config = dict(
    hidden_act='tanh_gelu',
    qk_norm=False,
    init_std_qkv=0.032,
    init_std_up=0.032,
    learning_rate=0.000759,
    weight_decay=0.11,
    warmup_steps=297,
    decay_fraction=0.899,
    train_tokens=498900000,
)
MLP neurons of a small language model. Each row is named by its layer, matrix (up: input weights) and neuron, and shows model dimensions 48-175. Each number is 128 + 32 x the weight over its row's rms, rounded and kept within 0 to 255. Numbers have three digits each.
After each neuron's rows, "fires on" lists the tokens most often at its 100 highest values on Wikipedia text that the model never trained on.

L4.up241:107159179122114150147132134141155090110127174113123128151120114152109112131073169203102093145086067103122135153120093079182114173097173167108100074110165084155100170132157134164098086180174127080094123082143117128130100127115122142167075162085079156067171105063118112116152117155132123178139130125152199136160110131182187098139145155171168162109153152170121125182158154166129178129171
fires on: " his", "'s", " made his", " to his", "ers'"

L4.up210:159182111170142121109064176168167130150139134137080095208102149136153109110154165062164132123112176085158136143106136125142137104090127090143147090137137168121139120155106147129113122127134115146170117090167096077134086108074162147156103154127193111135115106087105163090125070167130107119171128106075180080059130165106184102080167139081201141105145138146155157098106116125076189147201
fires on: "os", " de", "ios", "ol", "z"

L7.up321:203158110096074132123099154182150139111138131125131022096108169161141130142100071168139132172098101129158127150134131090129147097087148127095122094113130094101170136107137132146170194124056120130173141124075125082073099148127101139106155167110081113174085095118144134122123079110144101097159079181192116094185158101124124164112185152057173122144122151185106158073097164141178153105174
fires on: " K", " | K", ", K", " in K", ": K", "- K"

L5.up315:121139110099162118118102104124096117157098157053047131116078158146103153151065183136161063105076123149144117180117176136098125122128092096107159106136132116129148096089122111130135180114146070107124162071120138165140130156142179146162139159045098180076138113098066188146129150097127127168072089123194102098128071137090121148103130142124122132078126164138126104141126195059099160101179
fires on: " P", " M"

L7.up382:112123087168135131121040127150145089200059135119102123178117149106115084118094141112127091129143115119141135186103120148088107078162150103085154111112146187107175142132152191132126096100132139140124157116127141149181103144105145088183054130082157133067098108131100150123127080119143142185108121186094197166155087109158154133146105101093156130100118133166092146193152117086093112093140
fires on: " p", " P", " o", " n"

L7.up215:150170091129148138146120113127204120114104163116144158167156113090152146109108165090135143143162085157144111113118054154143156032123097148144129200105129148154126141087109127076135093173154092060127084085153125162154141191143150156127135122156050089126110111132140134081128089092190058128174142102138151100116132151163141093113148116147120148178113060133174151133150137148128152110175
fires on: "-", " (", " ", ": "

L5.up244:162123096152101169148174127154160122149123100076151109141163149093158065118101149112133112159131098124160083147081124152134108068124151151123104155112159104087129099108132182140176176079130059139154123130132095175102153198133118075118110162083112134130145097090095152111130138120107120124126089143163096077083150143111112121164101121117146121159184145173113167120077058109196148134163
fires on: " years", "end", " time", " mi", " name"

L7.up136:124124125143103154137057137078147129131102112180195137144148185128127168098111155173140130147153117071144143119136153166150080124150136163158160132149196190130141174101132131078185146102191157139176105114145121173186122155156136159125115142116098108120124123120106108185138134145129124121114125178175113082142151159134123132172145043074073173117148088152132133188147216113151099163131
fires on: " t", " be", " le", " sh", " com", " T"

L5.up246:062118153098096095222115180080173103139131161088093081205080187094129070152181101135107196184112137170140068179095106096137088115116192111178056092110111179145120134139102159095161127118148133165084168115179117108104167158152115161167227116149162129106170108127098130155182132119137153146154071137108157130182140114149064163184075136102130139156174059182084151176106095103111104121117
fires on: " col", " ann", "c", "ol", "an", "p"

L7.up112:155066136107102160165156123079140138187150200138188133125130120118121127135198123171160142094082105135137129139123082140117124110154121117161148127146125074128145138092066134160064131100146147072081151133165090131146106131184093125103132132126082171148108115145127177084089105157107138103112147169184081056135085108144116099138169152135066095141061111110082115105146160070142171100134
fires on: "k", " K", "w", "f", "h", "b"

L4.up178:081111117130132165112110159143171105127159192031162102133194110111127177092137123165179141140142105172133122151071075115130102149142108156171133188157117189095143084131158086104078136125182149041159103066100065093159160167125125161126105102147127175132076106156111105114114139126143158168094098120119138133199127144129161081140147115114098129138076119115082092073159092085155166116117
fires on: "ug", " two", "w", "as", " three", "b"

L4.up142:134131182145129125118136168064162120089128156156155107140095157140147087118119217190130118094058133121141083112152140120129125123123140127147154153118141087109099133057078166100135100095119106121152091133062126121146102111087130151168120094114118128180115093209083113087174116076115102151121142165153120131164124095116139099092182153055157101147139124133104119105097098146146108102205
fires on: "d", "m", "b", "t"

L5.up119:091128122165160170139177106136147099180126149101077157126097152121124091113125159102158107084129170094126155139159109092139115113125162155161118103189165146148121097126116169112189155175148158161124122152129151194172159156136117142137127081181112110114163116086125106041126105102138160142155115162136141124127098161100161114081144181100134180095116088209065105087134148118057099131159
fires on: "2", " c", " sc", "-h"

L5.up267:108117167148133117097059149150068115114091158092171090203138162144089045076121157158144143149135101143128170168083131175124151199098111168174117143098129111134074104120102124122181126118073142165093107127174109129142049104191115120097141183085164144126104091075139122130083118130152118177152116098133112157164109136111132112122126102066093148087157173147113162063116137065096152115143
fires on: "ol", "um", "ou", "/", "rew", "il"

L4.up310:090146155077159108105132152101166158125148194152170159189118067107109123140070151153038101198140102093131147149127149166116150162096140133083144080132128129116110106059108148171120125122117120074094117090140136117149102142158105081167135182080206103162126124122134108110094095118155183110148124139130155109142172119092068133102167120128118112157091101195141128113198206076076131122113
fires on: "or", "==", "iter", "ight", "ir", "ower"

L4.up122:121159140111135138127108112101111172080143146133067154133151133123138137095101120145101101111135097115151160193141105079136120141128138135077202140131143120127167154113131130192145114165185111072197119097086128162155103176146107150165119145080119061090104127119104147109179117077155118168068096169176136140155101130132102138119134154117138205114107133159117143148160176070147173080129
fires on: "\" | ", " | ", "\""

L7.up441:071160138118106142049153115065133118144160128107121143112131152123070122127096122135117135081073125136116205121138132197150091153098153149138166054119158107080117119096095088134092119149190114095123110131125073113164139190134103140131156125078169160110189107114156125183198154131110090114131133102143072101134068146137121151205174161120166103157118135116105096120114113103175166122166
fires on: " ", " $", "–", " (", " approximately "

L7.up184:142152152120098025135158158200117069098041099139147130155126130114141072115137109137086135094137140103130166155073144137140136128095139149161166104121173138186149170123134200181126147149182109143077186142176119139125064182128133166115124133091107118102145100104136169067094140119107204110118096148149161123073123149158156093118124167148157167139105096101075162107155189105151133104142
fires on: " s", "s", " rece", " susp"

L4.up84:128121151140116145173122105096159144159108130111117148130133156108134182124096124158062051109157147148119084142113117159071108109121060137183133094133140054140161080107031105142134178126153138123139149104141116104176118156094147077158113095156118092161130138108178083099077107124135187145112108160118188103131105099068123144080121118146159139115083108135145083156135111146104163108152
fires on: "pt", "n", "g", "it", "st", " Sc"

L4.up217:096113182160129115099119190083157152125073111092124121138110132114106165124080165093142057178076125146146178178156030096117155153086146137113097099119145145108124168088108041161174194163149118132117147089148115163154082158135084083129171085105084125118129106093074096109152077110177111124166166134089114136143127130168124107068184126146227100109176107128157110126107132193146106083144
fires on: " to", "ed to", "ot", " ch", "'", "–"

L7.up120:119085126154074118127125093123170104176166173079108089145155180157106138139155115187154183185132162164130094086131063151147102110124122156115106139163113078134061157082097105099074107110085127140199145078113114113177094143182117138162131125138108097130176134113113134130119110168134099115157087142115162161168122214192153088127121119162147122144185101104155121146120146058185142119176
fires on: " K", " in the", " Sh", " | U", " Ar", " south"

L7.up352:098133175108101127147100116121151131194105185081109179157109113094159064139035154124108105152137093126144120162119159077104143165079063128180152121167127117133117079146141165084100145131121170133123120085098148166192162150038101161186187106171148143156101108100082105105112085155069117091125217152084198154161182142107191076109118099161082101149155142108071079141200118130129141168167
fires on: "g", "c", "oc", "ic"

L7.up16:045060142123124152125132125097123094157096135085128047143120183111135145148128074133082121151158134176133120081169155158133093124077141151147131144173168159122150107104186115089168191157152114165075120104103135108084160139111168179111123137131132129066131101091160169077206163169167176075107174127086104100153121120138180139100111117151168163114120129133140099141059172103176140160109
fires on: " an", " em", "\n\n", ", ", " cons", " Comp"

L4.up295:178105179138100156186094106167173096140071170111105145185060132146085073158109145135144075187184132166147085161140162155125065120124111127133161131103133117051077137068062069129189147110133175159117113105129111142127145102115150086153158083156137126131124097111091102154087113147160132166133127122094132091201105094112156156152048136116121134120147107123193171120137133160082133173147
fires on: "ig", "eat", "ang", "itch", " play", " Play"

L7.up378:110134136102143091151093102152099122159127153124133086148106117137133183187134099139102153143167139108137194133136176149115137150113107133103116079110157152092158167135160116105130063151068110141087198112091140063131079139105174180102135110136153134128154105092149180078142142122143100108217151163136160070061129155139155161161171134067150144208153141093124096152131141142117113169173
fires on: " dep", " Comp", " off", " exp", " north", " ext"

L5.up213:102128107105117095157118150145097169091079133115151169126111111117149111087111159218046141098071141135152111199180095182128112102092159144138176125080150137094164141091200141113111125115080130177128117074108107148159151118144177090128093195066094108101138111116149114106154068128108115117116112141162107102093158117088083084081182153150142138111113134167138102133187123102172188110187
fires on: ", L", " of L", " L", ": L", " (L", "- L"

L5.up426:171182103140139129138171078173146111101125131145143157137165185080187167101131150088099134109092145114141096165152142172191134111138152141129132121148124213132109097120154116133134145115088196145146150044138115162149153185151135131152093099180171112166116099073106099073137145086140148121188135091120138077153118112122098100122122148097142172140114110102133112090096086088090117156214
fires on: "l", " Bl", " fl", " bl", " Fl", " gl"

L4.up173:138152107093170126127111144159068092116125146151169073154132116111129170141133157161164127160124116117141092175131140181107113091170142135109149136142118180150119154147196165118145140101188149086090129109128085088094140109183185115095139176131113104099136095137142131028120152077135138124220154052125184068126106093097063139117184158073106128113150113157122200080127113020153116153154
fires on: " the", " with the", "um", " by the", "; ", "l"

L7.up296:162155164118122153149118106113116146142130129149115104134143125089079152101101144133158136095183139134136097186151080096132076099120111131132109150148138107136153202145133037082055085165202070170121136121131081184143087121133171115106081149082171097134126103094123143097140093090131106129127083170127165081103111153097173105109129044120137129115094152104114079076178133105152101129141
fires on: "a", " br", " C", "r"

L5.up302:150063098110080107165079162127148099145133148102130129158153130147113090130150120097084125151183181129140094075125104055124134170154082145175138141129135096103114126063095110074085136132145146125158141154153115151187149173166166092137135103173068176116160111098149090113149142146145069090197121140147135091189108148129114116139128128079083154135105108055053077115133154115139130087130
fires on: "2", "3", "4", "R", "T"

L5.up288:151121119154111123142111122142126105170116167076199065132084152075075092138136178131117132058153100119153163136134148101140074048122078140130135104124134182097070065130071122119141107110135155121150143097122086125179138158143133130175127151143124133168153126091144127155172156140107122139186177148102107149180151162043161107140148101099179156114142193096141071151160109098169185117113
fires on: "h", " There", "l", "arl"

L7.up46:146093109160101060106082058106133072145097108074163089094178161151048143121088099157137099118114177157112122168102082091133066136094146121124204101135149102124152136099179132124160199146121108114100190132172104101198101145134170118086116161121115087110139113174130162123116116121129122176115138161110108120126101124134038093121138077162074145067144144100123073140118122162170151116159
fires on: "\n", " S", " (N", " P"

L5.up129:146109183135174049153104105099079137121104141091146112139117126122168148177141128162160154143114109093173111096138155154140148139125155173086189165124163168141080146117104102130074077095101139134119111134137086126147147143107116132125089144151094127189171104102097099147114132135127109140152084065140122128110147144149145162159101187048074144167144140153159155079092134123160127122164
fires on: " over", " than", " up", " Mus", "et"

L7.up13:129170134090075152176095139144111162151159153122111110183109163059116074187164138068136116125135165173145121144148156109145081174105192130097133164134147170046178172134176104135138125148063141127141120140102079126100049128111128085145150091123131114137137089076122112150104100146139149074095100106126154152216092187148145098068105129084137083112111140061116125086132151103160183139165
fires on: " '", "re", " for", "ac", "'"

L5.up181:122131108073141152165111145077181133125082127148178134164184196153136145157058116112148140093119144149172144121129107105155114106066097080094100140144155147115085127116077116164082108076109120083173102064130121153171091144092068096152148107099100193128117122112081090159052074162128110115123128145146153178091149128178119127155134136117085121149129120117141107170130105138192087126179
fires on: "st", "-St", "St", "est"

L4.up177:155189100042105094044124158087128119096134133093040146164072114086158174109113150107117107174149150126179158174102126095167159094120114170096110174107189147138168146111157124126106150162108149122096170120115098148110085106118129152130124116147164062095140105117103138115104152062165114113166145102141177079114164137102113162065144105101147200159082116113144110107144144161173094159136
fires on: "2", "is", " | ", " los", "ent", "ate"

L4.up89:099145100123111149120105115122165159133079144095070134130174077100141111130099159138106155152125062191191153136162087140116121155136137177139185086134192160154122161077096172113203105125103115118160112089157167056110165139135131145171109128131067097119157113169145159109064090106088157187195087080172137122191161103156108178204146107059100124211095112159153167172098125118133095198172
fires on: " in", " for", " left", " an", " back", " right"

L4.up410:176129156158076096180135168147080101162158184114098167157098096091081103105072127138139064145147145121156119190095088111143103133074203097084118080111138107117154111094128101113164129112081161165191070120152102164119115113130131148156079145142157048145104093050171131127151177135133070158164136181111158117146146138101142142109109128134192158137112120168136116124171114109087132185098
fires on: ":", "ac", "h", "it", "l", "ak"

L7.up225:145101166090145143187140068127123123126154107129079076127136165120145124124086147118119118136085090068151113112100137107131148154133124193098130105144132091195145112133058134147113175132081100117155178127158145153147174174128128112158090132126123153078146114105080145124183131116143100117115080137168126080104185171123099140106124195107122147149184174081143148141232171153111104114184
fires on: " P", ", P", " in P", " | P", " a p"

L4.up107:100153108173136129140098143157169173112122103099120067130086152100115159152143109107115039148112186139129152181165071130087124083106145146116164162146145112115084114098110125148146072153169128150160148091135097125222094094123145134118143169107123101127094121091124143095154111122172102173083137175116104126145145171131132058111126155127102136134138126145093160155110149136135130111169
fires on: ",", "i,", " ", "–"

L4.up224:128165112162107100130027128109094126094116103113176145152108151159110162122076132153139177121115119144142085190133093114119091052111133112081146066112148137105147133101073128129110098127131114166163146100091091204112153149167090064174103104134140100090101104107111089096125127104100130139094152154119181125176134096112092103105212148137149113089108093201124103117136135124096134127175
fires on: "v", "st", "n", "l", "L", "d"

L5.up134:149157142179132112075175158107163116136195127113119142163158159133148128107095101128056191134172124103111102171119136181125119077129132085129158095156137069156188100116084093118135095153215155148200126113129112145119084139167128111105101145129163126085130108149098107144107173159147173100111116139130119100170106166127139167129246147100140108115161129184141114141180190119094100154138
fires on: " V", " v"

L7.up24:189155136120104152097138154114142117148110162080165145173145108105127049122117172151134185163164092156109076147169097078141062114100180086148118109156188159152136174155063161152164115184143120114120092102154118177100109100166162134165095143093126155092118112087068083129141156103120090128151107111154145149179064147078081133107133105101108128097091089109140094124165190148128145100096
fires on: " c", " e", " of c", " m", " a c", " v"

L7.up418:118145171153083143184044076142150113118058134153113177134167104145157105102045123160101201172149105150166119144080091097133156150155141128058168091092110140086085089103116198099156115129123102124177128074158116089144093149151108064156080143121098127094095113147137124112159086139104123169137134168122127115115124118133133167135150114102132148096134163150122164164136143155081153137191
fires on: " L", ", L", "-", "- L", " back"

L5.up40:112118162134096085135106160081137145166100152154187162137139157136132149138174145141130127104113061172160103119086141145179160118125113180142104156238135137184172135090169111099087199077148141107138145153067149109118115190159172148117149148106139117106173101135084130097116130106147151148120112107139207134132100115128097160155128125046141148110118109145163124042106142128155145125103
fires on: " pl", " Pl", " not", " has been", " had"

L4.up214:100180096074133105188123150130115101130145103105118157186194147153136115105087139127127083162075068109158100136072063110145140037128141059166104145079149148090114060106119126080066132136124136084143183158119112125165105141127128136127049137104128149110117091094128109113133093091127081135142155118165159101149161107124103136113154113136092095082114098073189112133057106146113095106174
fires on: "b", "d", "end", "r", "ure", "n"

L4.up465:085151080116132073170123183091169111157108122113139103140095114128144089225148124133181136138100122129149147130154092154183101136093115041117166146163181192192137113142100068153162102116098182088094080120105118118068049138082158123117150133111099100164097121164135134107106133153154156173149020158085154116106106099176108152136184164109122103176188136135178189149115116130073118165126
fires on: " club", "om", " league", "it"

L7.up19:124118172133152160131153103096140080177184167100158094179146087103053146213072207163153113195115096144151113139134115105180127141094081163059054147136152157146156123098111167086162211117105132147120196141109106093090180146146181119157105136140129141109103093066117208117156113140146145142179161109121077063164108128115088196157141147141169134148197098132100094098162165147102134185132
fires on: " g", " and", " high", " indust", " G"

L4.up123:148099100113110161088094132172101102156128089109117159164116129105085127113152168095097118102139128133172066142135172096143112161131140160133137091078187142120161135134134113183148154151151141153134137114119116121167104127089130116167149087188125208150076055071138072145162128170152125145109147104086149099122128203129172141142144118093122133162089170122169150150079133167123082101103
fires on: "2", " For", "3", "t", "eat", "-t"

L5.up470:140108163142100094146159177069085111121157119068066137175181106157083102114193147124171120134097159129139137173133107106166109130096102151102149094115188086125103139117142081161110137138168108110108116088118106141202062180125157095103151112086140152076123124102145102136122099116123103119103145152126208115133098154169134160127199148137141179122040100129185116130156166093139138138188
fires on: ",", " t", "ing,", " for", " by"

L5.up489:212141184123099069110151150158150165134082169101157074181200126132155138139140087164100093099113147070146106145158117120122086138093137160142174049126155105175168138140130154069128088165133133137184107181101152133202092214136097093126128168087069143085113126141114134157116128118155127167177180135164225137150116125175106119122132117092086203127113159102096102154144154046195114134149
fires on: " while", ", while", " c", " under", " potential", " those"

L4.up255:125171117179167063128147143090119154101110158115159153140154043191123126096121133152159199143106066122123159180127115126173117117126132163090159120116127197134086175126191147126164092131166058140088144084155131136121105131173172182086119187081070130073134109166068118132152148115132124107132124136158109142159175112178111139173123187111120140130153115147160142116139182104109143154144
fires on: " S", " | ", " Me", "ou"

L7.up11:163096173146117114103101077134106128063112140139141121147107140083162130087034116171114164142143183120167172145112067148157149118115134120147174072068139088149117124157105131113158088178159151163123132105137085067170069105134100114190098122138131135082163109119123200110174107154105138218147077110157147148129115183073106107109157160102107185119134122174170093085145165122090124180182
fires on: " A", " and a", ", a", " | A", ": A", "A"

L4.up336:127166148156165126084076143128108103197080167135153105119166081171131125162099136167094090153118082124142149145083140114151085067097181145164060114135150166106117119100131101118123064113082113055169089138109137052078197145103140131092140139127209170125118101126186144134134164145137127147131178087118191134124154118137107153153150143125145144143060132106174156120130167100122144141157
fires on: "ly", " most", " only", "ely", " not", "atively"

L5.up258:120103118103073158151098152099117134098119173092087094148169133109132105183080120148096148142122193160151150081097092120111124108070139110102107115128130158089119080097117111123070201145099037118129137133136107112145136156176097105079126125162158145186169090039151109140114070189139154179153113119105148043178110143180119110110132077122120168107129166120102082125112113061142156163155
fires on: "k", "urn", "ch", "b", "d", "amb"

L5.up20:203097077160099127148134146111079099083118185112112111105105131089056137086159143136140097067112114144167153153143141154190155132103125115150102105221137116136123104152159107069088120110092186121170181134101119124178101138124143109139156183133115089128090109145106162109057128147173089189092084113164121131093126153172143134132121145139137155123070122185138108160134166118153084122109
fires on: "ar", "am", "ur", "at", "ab"

L7.up198:173178120125148169162152148087125153148147154171115136142142155154142147139117181175091131126128136111163107102120106127117141122128111131186172063130163077103164173072084095097159178139142052138096103099125086137115170123098112075168140058082048218136117103156127170107139086087142117072119100139183143124157151090154126178177109168174167103137115133146145161086119086174148140080098
fires on: " | ", ") | ", " / ", "014", "0"

L5.up224:096183112122111089122155219096078157128137175141138117130102162123156105135104115138055087101139152139129122145124159137190044178125188134168147126149146159129181140058145082119134195075164129141158116085137117167160178163126167103116141173079164138183177132123091097147104126093129103106119090087157194103107146139099069162123116140075109161097121114150146101096176102144131133131162
fires on: " J", "gr", "===", "- J", "J", " St."